Weights of a small transformer language model.
Size: width 256, vocabulary 4096, 12.5M parameters.
MLP neurons of a small language model. Each row is named by its layer, matrix (down: output weights) and neuron, and shows model dimensions 0-255. Each number is 128 + 32 x the weight over its row's rms, rounded and kept within 0 to 255. Numbers have three digits each. A neuron's up and down rows have the sign that makes its largest values positive.
After each neuron's rows, "fires before" lists the tokens most often just after its 100 highest values on Wikipedia text that the model never trained on. A number after a token or word is its count.

L10.down340:142183184155089137172101026164072170150155154102115089141125153110130137123124098142119111080092150136080129133086137103080131168123089144175159098155045118138137108054098132204140142128155160197094094062139112124152158139108096158080046150141145118090132101140156094138164147137112087126169093133097096096048125123089130092115095077133120092096117132118188079057108175160166094137135122123076150094148113087080172081134111099094177127130105134108144125163167112164088111140162088121113159105149169070106104135104107094128142075164136132102178178151143116183173103111153143150134130167121140120080126163136067154149152103159115116086168165137141119199118077155096084126117166142148142137124131107144140175148081165162097147190110052122124099104149110112113124143139090
fires before: "2" 21, "1" 19, "3" 10, "7" 8, "5" 8

L6.down487:134135100092093127171060197090146150054212139095158151102127129128120155128084120074105143110105127137165092186146099092167059151147138127133099151139196113135122128139102050150104139158101145118096160122142128120146113118096086102162068158177163115109088148158125149119185106184109177122134135101154127121161126137110210138100133181145167154104127164133111137167065180078224093108149148116076097154132099130200104149081090109088152158099164131156087127157131090089063153145087167148103143149157080120113100146201140157151146082120148133111143196136158132108124203139105115153082169100126127085088078124110132114091153110165141115119129143135144159168134142137152122094134106161153105135168152120159162132044100141099099069083090204153094119106113134145135099110120142
fires before: " " 48, " de" 4, "," 4, " the" 4

L6.down512:115154149182119109137148172097193129054082163182112183109107113104081142133118124125110130153125144154148150117152086121125157205126086106157168129154148111137157193110230157088107140030184108139152167105164167143114169186093173108091138107130166111141161155108149113116090133130127147106111127146105113071091130125118100111124126117103073143166141141124122151087096119124128132077176136081178150119148171150163130158138120115132116089144082135103117092056128137136161126078111157161122115095035119157166109137170096051133165088107113193158156216127198150135129109182084107044130145070099119073112137079102177113124130119131143172158142115074160182120104133135090188137119114166112125106093100113140118092121149130141113130163120136170138131127086049119122116094099137
fires before: "0" 51, "1" 40, "2" 9

L8.down175:081078088087148177072114153120086102086124128156089125117154107150116113131110106152197127159140098120162167199132090122149096143112090118156072100169049143086112112067101140124135178131162167055120195112164153178152083157108135154068135118099133101100147103112117133136116177117187137136149118175084104098124170139219109145098136118116127105078140145075100165124118113090120108064188087151156129056160148135141178151165121135126084137103148155151086135148120087081157132124075160137151121101114131108061113128171079169103124112042087131129175096157077169089120097113115110107126120127129149128127112098115186146165118200148143110169128094111135145184175139199077071165128095053119143122091178118151139114149124154135154137116137080145108108139153148081114153113133078
fires before: "2" 15, "1" 13, "3" 10, "6" 4, "4" 4, "ens" 4

L5.down606:172110151113089151098056120139121156071134116159176101159133096143065153077117135148116088144132120121132166128124149177131053138145141112023141179114111116147078115131080150153082114118162084045167138068140094153156148141139109104122102151162167098170101150155169126099055137135104137140130145157148110132146082202134144119164139143116091148108127156150099091195161126130146090174146111120157119185128145119129162129132147160189086116140107131125133108158036084126130152129080139163109153162129131064144148190104096155070142072117164132126071168169165177139144167150118160107106142066103102149121102153153129160200145065141060105102083126123112109164146061087111129130149145097112127108200166110103158105165097180131117075139126161107132156118084097101073131175133154
fires before: "1" 38, "0" 25, "2" 11

L10.down130:127180097138091081098112138113130148116093132086109109172153215128078168103135125137158128131138122111114197156111123166110092140105079193142112098084168152109140125069168107094177052109126170132122033074120112135152108120066155168127134156103152146139106122080097140140151106141102118163154111152074106055128101138185190096139101135109149110075150175136131098114129130143120152090141088140055113174153167186100096137111038119114178156100121135153119102124097130178159099130098148097158069104074152120167120137133135063168089144139131108143079113156104137119109078172133148099150128105072155195115143121106128145108171129140144113143096107143143120182128101145091206127119179170078081086115112109161086140133137125166113116130127140117145099110121177140076097153057033
fires before: "7" 16, "4" 15, "0" 11, "6" 10, "3" 9, "2" 8

L6.down469:151099073068147152124094163077136163151107103136126153142145119118135149100165092102091152105146091150159121140110103141173121093132144137063140142078119139171091057098138136129101106122144109128163005067100121126096112142160089166149166121141089092084174113113154105100074105241127026159142118077091146124106144121128116145149105128143128166103141127079137163169116139131136105123157098106125127070104086139099119131112115189089144141120141131110111112099177112137142099145095115049125113105116105098131146105173176140084134111110163121147126138149139125117133094168113102134168133159143119106105085086149111150186157108159108175117179114049172108154128134076092116148211162107114161066102132070114175109121084032105101127131094093167120111176116106132088194095074102
fires before: "\n" 38, ":" 14, " /" 13, " |" 13, " –" 11

L9.down24:125123167122137167178144129123160156089109129115090153100141129200159149152057093109093127126141141101076136143125137124102075101144072131152128152143086082129115132134129153150088098087138134078136096213162137106141099115131133112176087206129157113149128134110107100108101118089185152076095131131137126132143101179176130162071154204085107082059092091178139139173133153081140153132148101104138113167096113134155139072079079073112163083094117143096108153061103139131118095165126106138107135096135100132118156157112135129087167136106141119117188130123198137150119084109140169170109132124145162144087079157140144128121081175128108140132158096131127080084128143154227155115108116169150105136220101133095108125045230064084151157173140126088108129130112172060126096109123149
fires before: "," 23, " the" 17, " that" 15, " " 5

L9.down212:174156203131097125105148113085146120109097118092130157072166164161139179119090119127141098111101112143118159140175166108146090077149123130106130138091122098154153117072073102148093111082116114032161255079116157160089050131118149118184156120069122158191141162193096099156084153172154130126105122113119179134120107172153114135124140143109123147139110153124075095126044117110153090130096150146164126112145079147126127056128150119119121129133130127158144169152088073081133172106133122134149168110102121132175141157139177121158160149111182124135177155168182119115147086147130116148104111155137078143186094173077146159121109121158096123165132119096092151129141177111118086126109118165148107125128166088091142091121144150138060169082086173137077170137128145106127113147115094
fires before: "," 54, " he" 11, " the" 4

L10.down236:152125114110120161141144100150110157168114142166147122097123097104118175129125125104119134148093099137127133147150111116153137108162131132000115141100119138122115138133130124118129114091187147162127255155137089105133090102101105149111164170119122090114135056109131127122091091158123110109124126189042123156116087135124143165051119092116116082155122167192121140137129124091094144150158144124129124144107119154115129029125134108151175098156122123105156155098140169134128157114079125116147076131136141117124153098116120177200102116085144142142141104184132107123149097120112136162115088168112158071145111119108139114123138143136080144096121092094138122124127109158111129113149148119151107137117174095129153108145126103097119133149154060101115060119128150146116121135148134
fires before: "\n" 55, " The" 4

L10.down208:143136162133094123123037114156123145116126124082082164134110123132124126100161167139128099148148146127106143135136146124121172116099109136111119133126210088080128133131086153134128114120136092106105000200124105161141149107127113077134119164148144114118143086189169125187123078129121138097130137092130102176131112130168149130109117071127136096124122058172148120098131154097137162158081117159148130146113175137093152127126108114130115094139126186141196124155045147137118153189155150119112156142209147139139169078138119151074143127143123128111100141150129096096156126130095121097124091169140130166157144124091097109111182174159075120089126130139159109169157105138127104155215122136115111117191161038114128112136128166136158148155134147138065093126123149127143100098153165
fires before: "9" 48, "0" 34, "8" 9

L9.down34:136150133145127151136076113155137161137128133097123097119115062086163141151099157109137125145128144169113128142157136152135088148118121194113121141073090137122161147105169126095116082131140119094103255139109169168123071151156113110151085153116142096106124067126101153135091123124084110099105141120126117124117099119124136157159099129127087133143132122151100132101113152106145100111142106102119158145107117148139102067105142143144137147130155172123156097100135100108131132119104129120071093135138087158129104153144145101155121144096141147059131149171147069151129087114099125145132117147124090116150182120112088151159135139136075133226174139136175117135130100145103093154095093158144110127156117117133130112112145084123117149108130149162095216128147109151113097184148121
fires before: "==" 23, "===" 13, "The" 12, "In" 11, "\n" 8, "D" 5

L5.down315:180087118106126135084132149078141151112171106163164121038071136165170129212134085168140169098087148140130166147207086108119122130103191106073119112131136142090125154092144105168131205118183099123115255128095102181159058157054158130084141173105140143143070093151132157125192144107070144112082110169122170150153082153138163170097142137119144121096176153175106158152091148145128100107094136118191126082099107124138142073131163096140150118168139149106185123137122175107161101120128135158126105151156105135176125106122085106212127131145131122114158127113185137081155127119073130117123133141106103085159122128154106116115128135140107124124131116144122123149126147084112098146113117103144088126140152116138140133107122106114111104108117089150119131205170117187123123139137106
fires before: "\n" 43, " The" 11, " In" 6, " It" 5

L6.down369:120118103142112190149099131187128131133125126123067164149160138107094147170145128150108148079114117028119159126166168116133151189097104112168122141127174187082164114119088169114101133109193164140115158115102177093126188107099116124105092102183067068085169140128094111131078153126083138126128142131168154128154068106153078133144178101172118144141100134122170083121132090107123171087093114093121099095121152142147095088043074139152150111091108151168110124108138097145110133087092126132128115069133146140127192180149076131131126155070178174173172087037106189138109148175158137110139103106164096167142153115170169145106111103083106107118125072189216178132139181115108122132163119130140157132063130094164091163173160170137138072141118149136133138105091116110091141093133142
fires before: "0" 23, "2" 14, "1" 13, " " 7

L10.down102:129148097124113124130118156131153153100210171182121134186131113109107146091150132143136119166102156086139154083112114135176143149165084111154197100069117129136126106115103101147146152138146119163160044141089139049112173094055119146140112165124056033165162180123150140131111179092126167139094123172180135148143122076112147068154146159147062146213153116153123128136109147129147103115147108095110178130074112096165135170128120105130114148150113148178110137169088102136114095160146157172146111103148110160161134136128134098126110130163135209189134089094174096147124047136176082093083116089107177139101110119108112116153103115126148097182168119147089117166119164144070111148121126113057086121113129109131096099195078168099140121112138140170116074131147089056108119183184122
fires before: "0" 34, "1" 29, "2" 23, "3" 6, "4" 5

L10.down695:089116158103114193176122171093150127084151144134110150132148146157084121122148159106114123136126080097041157152110092140084116181094120166163174185128088159141105132092150101074124178130174105190112160054139176147149078159096144073123105191096192138169062089137115096109147127150117088123085123126155154164146116174174152153137126135109105098163095133119145112091106151120177127131149165150146130117142193098189094156177103091163155101112168103136091127171118140099139122138110168191157123103140104142141123043089177118100131127091123125120130133134102122126154063093091131100164183079118122106077100099145152147124130067147145139104159147117070167185138113103141201104017089113156196111136108085122145120123141153117134067102119177180093125073162100140104135125125109
fires before: " " 76, " the" 5, "2" 4

L10.down292:127069101086116106119083164130186112177076162155145141134139071129142142106133088157095131131093115111158123117105210150153130106109117166136184136068119149115146103118150130123153184099112102128115000117086176097102211134145130131087116117101172111165176107124126135098171077186110095160111116126121145133114145160143098132108177163117113136079139174199113207130145167128122102126085095099141084184189126116141175110115122170103154127126116123144122143123092114090159131099137185120152120101094143120093142083122170171134092150189136099081117095150139079117116108133117175119119099155165162106170067150107119093122188076089099113159107132144172109090097167125173129146150172170128127150124145098136161135157130133142141147119167163126172065148099013123091123120083110
fires before: " |" 53, "0" 4, " " 4

L10.down448:153100139086190135150139135134172080147135137118087094119149168110072118192102092115080104108166116096094137150118110133094125136095136128076134146105141135096145104067112099150088040119097118155115063139089105116084152170071173138102123121189085170061133123121136128149126149137165148104081130085117182122100094155091153125176134089124105086147150149065159155149086109144141112210135175101107123128103117069170140064155136167142130134169148095181164088143124139085113062080123144137139136161131122196108200124146134168092166108098086149139148130060180111170145123151117122085160162122104177148078082134163080093142094132124152135137143071147172074130183165132101130163082132159139124149090141119122129118106113204067087176104102143123162032115150123142136162095103146
fires before: " |" 23, "." 16, "," 13, "\n" 6

L8.down92:085092152128120171159127116064088109130156174215086165148151088130141106097158193114087116126074141108075163098106078101118095187101089165178148118094089146154087163110161134098137110105105111180149114125134157158121176127139094133160089199109133147130167141126146188089053083163135085106128135138078117130108140127151092130121106117142135127152133200139150139165142106148117111120106104127148182113136166131103152163133139098133113088053102148160128094149161123143072082129121116178131123168116127115128127096127111170072159119151135200175174048136141171150119112145156120123116109083111139074119194159070150135086107139142165112191088108115112128180137103154124113106150146120067117208145161116103182088120096112187104123135135124163173114068039118093114181061159097
fires before: "2" 94, "1" 5

L8.down291:165195150114096109103140087168173105089111136115139101054144127133142154166113082122127140106143141102144086167148092123172120136204104120151156180173137115127103133142124094147145154116152139105157229090116151151121076131059159138096190193080108141189081080124134157109141144116136109147069140153160161170147092144183134129104145112114112064078154150151131103108065170102161087147176100166155092104107058135084136058110107106091160123175111162129141139118094147103170102087050120128152059180182098160145139074127098141183087173108103103118107122099147108090138126177078114110194107155105114121159133141096126086120150112213057102154149140147153099110114123139102108146110149113164104096106182112128129160113117050125116132094120100093129120109141152112149107134178080
fires before: "\n" 31, " The" 12, " It" 8

L9.down320:109071057159101084110084142179159129107125109123116146138144171163141148127160126141121098193134114172130128142134041161065173137135116132159170092192154134120137182124150067156110070119130143126152139126139134100100127088082126115124169126084175122108128069110116086143036135139124127077098154121127129163103142092135086083128139123129135120158094142131134077134109103087118167109129110115168116157147122154164128058088135151112112140055176139092157159136189121095055093106088190166181117158125171160114150113149122130151171114166199174102121158141105113160135127114096132116171107095185105114105185139152116188157176149110167178132125169152062124205061089148117147156156041147121149120165129085146142110160162128140125200105128071181120110154137112177160112148163105
fires before: "0" 69, ":" 6, "9" 5

L10.down414:193128103152154161161087170043165145063149162146119130174098152133129138067068156103116131096109110149146222096165120138145071123082102136116133061151141129174130167123106173134183069197155142099063188140124134154132185130156168080165093114088156059078124085124164153138128165142146137085111145100058136160108094129157059105158135117112117115153108135100128154094175175121096109125101103112151158154157167124113114123081117164128185088105102121125123149156077143122126161159142102159144191077063153147094147150125130129129163108111235138120078152136140132107157046087122125137105142118100121140125141138087124165087139096123067151136119172159106149100160144123118117181145127099079099110115139148107155170100135174143160123148153144165139061099084123078134167146164154
fires before: "|" 44, "\n" 8, "iz" 5, "ized" 5, "2" 4

L5.down482:126160091118158119133155109191145087088099139156101196105120180106132187132096119136020141116110086168118155135163062129111156136092069173071123131159183075130151139136155121106117120037158162131136071131093152077153159127107177168118122097106102120142155154107069084079148120086126120122125143109154151120092070098133169137131114095074092183091101116091115113069072110162108116160094138162114106091139132150161149169109152138105118096088084098148078158083024136157140134106075138168135074132084102137102145108124067105116078132148152077089157177112148174126167191107124161103131092142123129090077144163123138117123125122139102139079240103123172148169124159091098088098126171150132121092123119133114097157158161147146115099108141139128131144100100124151137061113147126
fires before: "0" 29, "1" 19, "2" 15, "3" 10, "4" 9, "5" 7

L5.down602:141113155171090053109113128125110128089159133099185123132131113060075066108149155092107122125110096085165187190161111120131130144103161109128159153127139124149103085114114083170102140173114147191121088111201113095079163139134139129154194127126159142115130196115156131057124114189145135179158166061157071137151126136098177172120182093110092109148129162091135185082178158152100104085165160114117164154110127118143138221145110109107115110104148100078158148144102171156130086150081141152149074121118100145150135062155148134089162143052099120082122075100117150165168095135156107135109171143117115111131101165129132129105124142131142103118190101233163078151135187137163101142127131125068086112099123108086096133096132063097136119121189109125111127132115114118103154204143152
fires before: "1" 22, "2" 17, "0" 9, "3" 9, "5" 7, "4" 6

L10.down329:141126133161122084132197093065198052134141143148151139150128118106087081129093129082145167090067128166165126155114168081085139074079127125016126181123163117090150082155174092153127104125158147172185093111131168081121154173120159181095208078197087121106070154151104136154101137170121191099132149154163117204157135114163067114100124133139137186115171112111185171165148129166161141134122169111143167097097139139123131109102096139113072096125090130113065131095129077115084124077085158136163094111141139133157162152113115163154147121114079145144106115107169114109084122119137122119117125125152144091108151128201168066141100114103066108084151138153105115093123105174142152079147154109171136146146121133128112150205176142133117167148113136145165092122141098125173158151150137
fires before: " of" 38, "." 10, "," 6, " is" 5, " was" 5, "s" 4

L10.down464:067126153205146150150119152072125103168128159183130160153177165118146122069127138152099162151109172168068155123158163149164088155103082129143109101190089123082159124117101159108127080168119075177158210085165079120149109125080111151086177119109143119126087073137160072089152195166138046130066118103142156110095099115212073131082126143174147133056142145148126134145151140123118162146133058103079170130122170158206154078120107122113101169103132170162097110142109103142162093124140118103132090148078134165137118113133125125114163114132150131151127123178121155069151140149104094140076129122115135141103149072087126084109117114123118153157103086098079124158174145103120130093145134165103085139113133104171114149119148053106143188139128159133210153154134095087106175144168159
fires before: "2" 86, "sh" 4

L5.down424:146109095113167062094142131137117031119155061112086155105075134135114129117077093071040167131188137133124105124159181113131090092139136116138150218117154160115096195138121088136118135209164078124140184102116156132119139157098159208141152114114139114152145108127096165084135110103160130166149155115111161113100146148128090186135125144169129146150153122125106116168044115092163092151104149142095101111113068173175109095130102131109111118095138092133166174157099137035126139083179107118158121136135091128094100136114165134095158160147153119126136132150119095121128128076166182160082179179127163086150113141132181148112091136188172101153140096128092159165128144080095124091157146156150145134115156108177111160110081164092155066106148182119098197171075136153160126156132160
fires before: "," 38, " he" 10, " " 8, "\n" 5, " the" 5, " she" 4

L6.down306:143079140105170140123132128119111058128103128177098096134054165150147131102184153046066107092120146115173088131077072084110087114142176096127146100127085121075086075171172113142152163099114166132120122164095168100106122150166140162162121113119117137127117090138131116106189078135138057134120099126134154106157129134162207167196147133134146170131185176064114122145138162109157157106166182114181208095112082104156168127137151108175106151130158159125121127174139165121137089144096122119110108139122118149050183128107115110165124149100186124144173134202126168146159134090231096142170121123164123119113150123159118163124122101110155104058132093135132097139117103142125139072133072159112136065165126095078097091140108161141161135105112152087123125198093177083117169149124125
fires before: "0" 34, "9" 21, " |" 10, "1" 9, "2" 9, "8" 5

L10.down187:155146109175181107169180170070121141169156186146145111119130186099141136118134088142144115135146097159133128110174074119121176140110083115049120111087130149136165120142107130135120152127155180098144151149137118104104184154125178178094225112203170126101165168077111158116111117102108102066211135126041055161148115136144114125154130114137067123139157185154143138199170161169131145099145094111162111146064126159042083108109145127108115101099149069152131099104098111103107160144121178120116143157154107102140129113111104078100150144143143125148106099147088147108137135177100140112166142090078137156126168128100100100108185087087064060185131115098125106092122064169141180135080119123149106197145151168082144139114102144127128099138098134128115149085136135169195140134098107
fires before: "." 35, "," 12, "\n" 8, " and" 5

L8.down381:137102022129163125115118147177138108142100174069115121175160131154122086103151138113099142170109132166144120158086126116171085086142129118132089113074163140182091134101107211155096146155151110097140084198101117176149119091108117130118110128156121117117171048158183102107191111122153085145093144117121140182106127152121068092114166089161172096149152056118135114122140117168100106108124106060164143157157116133073139199114105189145128158176101097169109172204142129127156171138108162112079136080110120151160099062129140140134103054071040135114134173129112092136142138158121153128155086159132145121166133111154157134125109110129085165161123147150081177105072092166140127102153126096132138180162128114126143118132130071090112083144189099181082080133153106111165096155084124
fires before: "9" 21, "ia" 8, "ially" 7, "i" 7, "ian" 4, "ays" 4

L10.down189:164199114137164091093126122137130125084108129113100167151100124111128139177118203112091171108076180149208140092096091129155147123085153119142134169175122148088151126131123118057092131108137150174043121145141160113074098137110076068104189124101139060162086185075159154172074157162046124192145122144092099124121123086188130108090098125188150087106092105139164131128102128128127134136138124135183160144100133125187102083135105163157165110117174139152194098169160166186164139145125112095169110179097150150108143131103115103168123132155072127130041154124121108104093151115098098154104119165154127087128140166129169092172176186116141166078085141200147156141143120130103106147178151132161097117128118117138111117131123131158176091129123096068157102135130167077102119092111090
fires before: "7" 27, "8" 26, "6" 17, "9" 16, "5" 9

L2.down110:166103131147133117145170171110149076097109165138115143120120088139121087113083077106122131124110095090167161197196110153087095139110123129110180164129102109085160156148173110120079099110138155122079179116149193170149182139169103105113142136098168136149152129169123128154120070096104105156088068143112149102150115121108138145146098135098072140087132157171111095143133139145081117150129099146091117135176092130149157102147126095126110175167099140178140157179085072118174125121098126166107130117048111162122091145165102065122111075118085171180092157112183146119151075202102139076126177089168096134158084133074143088141101116128114113146085116101115213103130196151096123095072165111108102111071088127166176130054156155147129168148125142154125212088097066175084117137126127
fires before: "1" 42, "0" 36, "2" 22

L6.down438:098107117088124152086113169102179116066171084107149104111160129174111131157201150110084116199144114162113134098099077160070123147139137118113192083106094092105199169064144153085140148116095149119147145142142153130074119153110165122092191066100100147088138126067138062176098127082137155141122094079133163073078127121163119140106106092128112187127132099118140155152172090126100192143127077134150152129161150167157167127147131089182108184136106157075108086132071103149070093113137093163088082123181107108141123102183068112103131162099151166145102154180136157146150116123163119183120140086110119075086104149128133105104134175107144142130173118155184113113133086098090098063147093100154148118133166082138150153140150122145137123135133206119078189115081153151081143132176108
fires before: "0" 27, "1" 17, " as" 6, "4" 6, " life" 5

L10.down315:119032164113105120109112105106128125114143124137136165116140075125121117103150110125123164166125140094115168129154143117093110143090110173167184091099138164120188096154112117095176154140145154166143078136143108063135091132089187102100188062098089145158191127115128152130093178160145087158122178156102190188068084063166136163133133139148143133043126084141167148073163095151116138068141129065122111132114101144143135137116120126090070159174141177199139162115157075143131145196117142142126127121116061118118146154090110178128125193116154104131124164085097128148097071165153085168067084144093135129141082110123153106108137105140165126103093151155133136120075088161158167170148068116105117130100139126124148158115108131046097162173152130157141037170172092101158143147141110
fires before: "6" 20, "4" 15, "o" 8, "3" 8, "7" 8, "2" 7

L9.down160:124146140140124108143099144161097166098122122099103111155094108118110110137123146115155098120105141130108165102140111131128097158147151115084125165125138142109117171067121139126148093132102101139130255153144145130104073152169143143115033132124159112137122070157100120131059125108144109130112126147137115092111080189125100145119120140136140106165117123129109112142097120136143091131121135139105113135123093102103080081098145121094102097157115144106130138145135137108142126121067094132120089165111094125135089113098103104140155125125110123113157102147113100168149130139095163136089104176131097143164130140102138142117168157134079099244118138117134120138146137166134112177098122150137139116143167141130135186178141120145094109112147155140143220121113132141144111158117155
fires before: " " 25, "1" 23, "2" 6, "The" 5

L10.down398:135166174121165186120091159121153108121117143106129166116153134135072114131145111109134121118120117173090099161072117137133102088101082176167103146106160160103142077081120115166129159101132111188109179146110103048111125086070139114103159146113112094113133174089082118077082181137110113124137085118164165167139163128117098103114098158094098142139082127143134143121153132103138162091149142094102130092132166117132141156104082115098141103113153130108174132146123174182176094128074140154065063153100086145125120132125076093103096090103025082137159069075103137114113060082119148078141091092172116151114158099144111132115122143145102128174171125156107156105095130160120196142062154066188150151148078089124176160160158222094085143174163189162133087096167064139107090130110146
fires before: "." 16, " by" 13, " in" 9, " on" 6, "," 6, " from" 6

L8.down331:164093102143228150112129153085134175088111159137128110106124149147151113117046110161111087118083146149118136123116141163104139065176076125138156071068135188160055126113139122180090074084099125144135232119184129134121041159117124140136077162132140101163141120113105158188139139131139140093105155164130132069136094147155101124111147213103167139166100126152148165086042147119123093124158113149108159130073118103086103080102129114150175126125125192134066138105160070151151139098084196146122129153137110152124152110148101135060138138158085111104149131113134147149156084096131147138130136171138162133152165157138111095120128126125148139134068157141119092137137143196142114125119079165137152108178144153099144114114085123208117126108160156043156111213127103123113077149119115
fires before: " " 48, " the" 11, " his" 4, " May" 4

L8.down96:125139138128126150140132120124141159124136153120094120107090054089135133156152118068136124109176106103118081135135070109172095116146135068149186203148150107073131150128134118122171133139139114115124255129159177102143071143124141143096099150163103112142102078115115174162104084151127122092085156150071124169155116135135152115096157096094090194191122155145152088170106156146154112135155183106140132161145092126132109115150131123157090130165144168100189122112107120094141154104091119103161103120108126109164159135122172129185098135072133116125159110136169134096132107137084094104125105165097130149164134165106103116078134097137079147191180157161138136133079114140104118196107082168129090130142125138139129104117133068134127073133113145150110184151159127220147092108137166
fires before: "\n" 27, "The" 12, "===" 11, "-" 7, "In" 7, "S" 4

L9.down87:115187122106114122129089122117119112174172115128140117085110140119169162158128121111094145136097115158164149100151082112116112084165154116106117114093116126102125166083161164114113142137124057102092255075148132117201114094068117130114105201143128177145159094160157152182161092115079130071081110128067159112105112138159141115088111115126071182137132112184135130189069153128187141119112114161165111128113147177142124095174122097099131131120078191049120112086136127102130149094109134138195103150112139150160163093104101134161142210097173159146159154117144089111137076136058154099109125185133093118159132144176163104141115123143105189132131105143168101169097192148092154111164163114112110121144184136136146121112152110048112134125080075136133071140118154156191109079155136
fires before: "\n" 29, " The" 12, " It" 11, " In" 8, " They" 4

L8.down534:145156196137159130089098190101112113129158110217153127149161137124148152178109148178105164148173128147137176088119119082151187172144158110185114108104107099110189086085111086124114117110121154200186153100120145142054125131120104150108131078072137098152110158132099094192129165145094154165138117094112099144126175154120177105143132135118090112135032110143109134138127098126169128126143106115106106095119113146097168192180098114159159176137139114107182134155134130097093207099208118118185189087150135158128127092111140099122082047168111070129103124112176092095169148125160102134126097129107199108100096129106141136175109110181108188121074120102076130163076159120111114156127102099118177154145173148149151149176136136079152099156161125129134156076158143133086106169081142
fires before: "1" 25, "0" 23, "2" 10, "th" 8, "8" 5, "7" 5

L8.down517:161145165113188121179092129170104131125118143125159166118075107109122143145138099086121144069123088160147126191179114140158089133111180114121121122163145133158091161160090088201173164107209100163143063084154165148130101141130149101058063134088132122100085099137162142103144158083136125073169142066145183111082092113077109079146079095155207207101130165151130154099143111150195113129133143154118113134111086100047148162125131137135122120107147191096142144138151187124129127081122123148115157103127114125136122108114144096135102131149082104093130110163119139103096110101116206125151151155085160111138071146076074107085108105129088196156119104082121122141095178156100122156135145142119141166127122114179092135133130064105117087133093127103122083146149170143127180184200058
fires before: "1" 20, " |" 19, "2" 17, "7" 10, "3" 5

L8.down330:153132120119165147140090105094138161132109122154128142133133139174144074189076119111114128097184107154093169145151159113145139111082101193133119145143100128137171107120148111145131126124109136172146140145120110105203117143125042176096032151139164134099134123136114111119113127144119116092097137151166150138108117193131067125121115105085138149156086101143111148177158158125135144108183112136070144120122121082091094077052114168161103141105131126117053147112106163188151176128077065163142114161123127105116094162139123173107123143117117127059177154179124153150132141158090148141178122118117096072141113154070051124134139086172114144125136188041118093151123158133076019141180179103138123141114159146142150179092130089131126232147164112164106091129092125166141194100159142
fires before: "\n" 41, " /" 11, ":" 5, " classification" 4

L5.down649:185154131106139080163136130184160177114153106092114102127075136130112098150124091198193122172117127154115124099159130145097088150091127168148143180145143109147110127120128095141097084128160128235157167137105126088140092114100147156167141107064092108093168135101095111142099115146133157134154107167160123088071099140165105123158053119155182059129114141107130170135149112135104129110122149089083099109139054176120135105101164124076131083181105103116133079156110103166178109185081077143163096165122119139104086161176092126149116093137083033138081112137127073127165119133173096088137133136100168128141116122135116084145073175122162085114145151064164136146113185124147150122138157111141107142098137044088080072132148134093140095072150174112168215098123146141139146134142077
fires before: "0" 17, "2" 15, "4" 12, "8" 9, "7" 8, "1" 7

L6.down221:159070150132154147176116163109169200104113163132163094131141126116131153109081114133104141092100131136144141117172101141088135168131113097152098090131094162149088118143145105178130143108123146121079242092106130102145122172139084161102094107133113166091161119133147095133085214178144129106157159153155118092137110148156111149124139155078112091102125141146135155069084098160193107108139126082060175126129070122113132070071123111143159119091122098118095103122124191071150137148095108120117168110131157100128107106092151097092155181110158190128109139102071146122118116083121117128144135129148165159093124065136098147192143111120139125196100191108131155162205128189165143058050143059175162169190113097130117140103106043145116132134155138093134128129132151196083106105073138
fires before: " " 35, " the" 22

L9.down483:134119168121071144081193096099165150173124125136075038137126169157182088152138086130185068162154110160095052118136095150105150144190119173152129151123142113139147175124047177171124148107096148105050099116118163142087127109094101141151116182127152101167136121117134111127159123151112173096142099127101127089112130144071140151121147107139122149090135107109097091104086150160148090176122114076067129100116160106110114089121177101120139183143166103144141112124111151102115097151125136100135085123183124109128160146158189109160109169083110184143113143098213031183139107104087156069168115104089091153156119139140115139088065098086136139147137155078084117152182077131119153160130159099113166125150129083174166150134111103055145103184113158133091091099149089084142138081124117
fires before: "0" 32, "5" 13, "," 10, "." 8, "2" 6, "6" 6

L8.down71:081088172143118147051075062128177106143111054098149104159130075198173117094147116149079119138114182068117112130096144127122142112129112178131154097154108153139140174155099160098062071055136059087147040145124168120121156147152141075107178124116028082134155120118119154193126109125131161149138159133128092187158174118161118091093116121108145111108153054089163109124136100076100107104152167027109100098124149126166125117180118155118101124161121161126128131132120194121102157102097169097161111147129086113139116156102144106108104178129102122164124108114170128127166117109108087155097097092105074126140168091150138132157146147126182164166166149162118152201046088138122114133137145130131103098135118153134127136108099154099137084133181138104153153111133116065071140112126162
fires before: "0" 50, "9" 7

L10.down385:204068108178141094139084079140141166191158133095097089139092113136158139115131103145104095203133100157144128111121082124140129148156092194164091156183174109091133156166149161156125143198093106140147116178123134091073174099105142061145178122136120094119140084115149158117115130144148144117105169162149099168135051130139123093117177182136176095136080132115077122121180149110145092092144160090111143138140177120127155160127117130109101128139137118179114119098130110105114102169055112124136115142106198136133154113132157096117186137124165167110113119128144162143172085082170148120168120086153151096177177121173114174171109147161177119112222114114164124096079161106149094128090118107104153172171153142154086052133149203102121215093081147128141113164126124091116146136158052
fires before: "0" 79, "9" 21